python train.py --norm_place="pre" --init_std_down=0.00214 --max_steps=8729
MLP neurons of a small language model. Each row is named by its layer, matrix (down: output weights) and neuron, and shows model dimensions 272-367. Each number is 128 + 32 x the weight over its row's rms, rounded and kept within 0 to 255.
After each neuron's rows, "fires before" lists the tokens most often just after its 100 highest values on Wikipedia text that the model never trained on.

L8.down2 [119 127 122 119 136 126 126 127 129 120 133 128 107 125 112 126 133 113 119 118 129 148 107 150 117 127  96 125 153 110 135 131 127 115 137 100 124 135 137 120 120 125 111 123 120 110 121 136 117 126 201 143 129 121 124 138 143 138 126 138 120 134 145 132 133 145 130 124 125 124 128 121 126 118 145 119 151 120 130 145 126 136 117 122 124 111 255 113 115 118 118 114 145 141 126 110]
fires before: "| ", "==", "In ", "- ", "===", "The "

L8.down1639 [152 167 147  99 164 156 137 150  89  94 116 106 116 115 131 154  62  97  94 120 118  74 151 133 126 154 187 117  64 141 100 169  70 119 197 204  97 159  95 123 155 116 117 122 129 113 187 109 183 102 166  66 102 101 110 106  72 110 104  98 152  88 184 123 132  66  97 154 152  87 134 150 156 135 146  54 183 136  86  76 139 135 181 102 122 102 134 134 234 120  65 156  82 160 128 165]
fires before: "\n", "\n\n", "the "

L8.down1303 [176 107 129  99 140  92  87 197  84 100 150  92 130 129  61  98  90  94 123 147 176 119 169 153 111 132  64  73 151  92 199 152 115 167  39 149 141 134  96 107  52  72 100 138 149  97 123 156 113 121 134 122 107 190 140 131 210 167  91 127 145 108 166  87 128 129  89 207 157 142 134 141 110 132 147 160  98 153 147 124 118 117 181  96 125 112  61 122 137 127 112 134 166 142 130 152]
fires before: "| ", "|", "\n", " "

L8.down1289 [152 160 130  76 146 126 108  46 163 132 130 170 121 137 100 197 100 166 114 123 121  99 145  98 121 179 121 163 102 135 175 133 172 143 109 117  70 144 117 112 129 136 119 126  92 101 139 148  83 158 183 149 102 150 148 115 115 172 137 109 213 188 191 166 147 114 137  87 162  99 165 117 139 147 144 122 102 106 147 132 106 146 120 111 129  79  90 108 104  83  51 117 122 127  83 114]
fires before: ".", ":", "| ", "|", "7 ", "5 "

L8.down720 [ 98 105 140 131 103 135 175 156 144 124 161 124 155  94 165 149  76 100  83 126  87 131 135  70 126 175  99  94 100  56  95 174 209 145 140 113 192 192 146 116 151  91 131  99 181  47 133 177 163 120 143 123 129 136  92 148  88  83 127 103 131  99  97 133 107  98 112 137  74 140 156 123 146 140 137  53  84  74 106 126 154 136 102  50 194 133 122  84 171  95 133 163 151 109  71 113]
fires before: "| ", "|"

L8.down1055 [151 193 148 152 151  98 134 133 134 149 133  91 117  97 161 130 126 134  61  73  72 121 132 127  89 144 123 161 126 113 160 100 104 131 111  77 125 182  89 142 129 160  94 113 107 125 161 129  66  58  90 116 165 102 112  96 138 140 107  55 174 157 124  59 105 118 154 129  94 127 112 133  99 166  99 115 175 123 134 165  84  61  26 187 137 142 104  82 159 124 141  83 125  77 136 161]
fires before: "| ", "the ", ",", "|"

L8.down1382 [125 162 118 133  95 140  82 122 144 125 137  93 115 165 136 100 151 138  87 157 228 119 135 167 106 182 125  84  94 164 152 111 130 109 101 132 128 150 135 135 163 153 134 116 122 105 131 135  99  56 150 114  48 164 108 117 121 128 120 147 136 127 103 135 160 138 156 132 172  98 126 178 117 207  86 191 114 166  89 141 165 145  98 153 115 123  81 152 149 134 119 115  69  94 140 115]
fires before: "s ", "re ", "ll ", "t ", "ve "

L8.down2589 [120 116 171 176 151  72  78 100 112 162  74 138  83 145 162 124 101 167  99 123 119 101  99 102 136  81 113 109  98 128  98  91 121  89 143 145 157 145  67 134 154  96 138 183  68 124 154 124 155 155 178 136 143 181 144 135 150 106 156 138 133 127 156  97 134 129 135 119 123  74 152 149 117 102  61 146 128 112 142  83 143 101  79 100 138 104  92 126 147 180  83 175 153  99 116 117]
fires before: "s ", ", ", "\n"

L8.down878 [113 134 155 176 152 104 167 147 120 180 141 140  86 132 139 129 142 168 159 153 114 114 150 116 107 103 134 104 139 140 105 164 107 142 135  96 135 113  88 185 151  77 115 155  91 143 186 142 210 162 175 111 147 128 112 106  92  71 101 123 112  74 178 133 116 164 120 116 149 123  69 164 158 102 168 179 135 134  89  81 150 156 181  36 142  52  88 120  70 123 132 141 211 143  51 150]
fires before: ", ", ". ", "\n", "."

L8.down1855 [112  91 139 181  98 141  99 150 119 149 157  85 133  94 107 142 168 125 100 138 163  78 150 139 148 214 159  87 110 123 135 136  95 114 141 110 174 126 130 168 153 103  73 186  84 149 128 114 125 105  82 120 154 115 138 130 190 133 128 162  64  68 121 144  77 106 148 134 138 134 133 144  99  82 146 176 125 103 122 170 132  77 133  81 154 109 159 106 122  73 124 152  75 137  67 176]
fires before: "| "

L8.down358 [126 141 113 140 122 116 126 122 109  99 147 119 124 122 142 118 107 138 110  96 130 140 118  95 169  91 116  94 120 132 137 138 157 133 146 118  92 119 123 127 171  82 121  86  95 113 147 117 108 158 206 124 107 120  84 117 116 129 128 135 135 148 115 139 125 126 130 139 124 121 143 147 113 128 141 112 148 128 117 107 128 133 111 146 143 131 255 107 117 111 132 136 117 122 132 101]
fires before: "| ", "- ", "==", "The "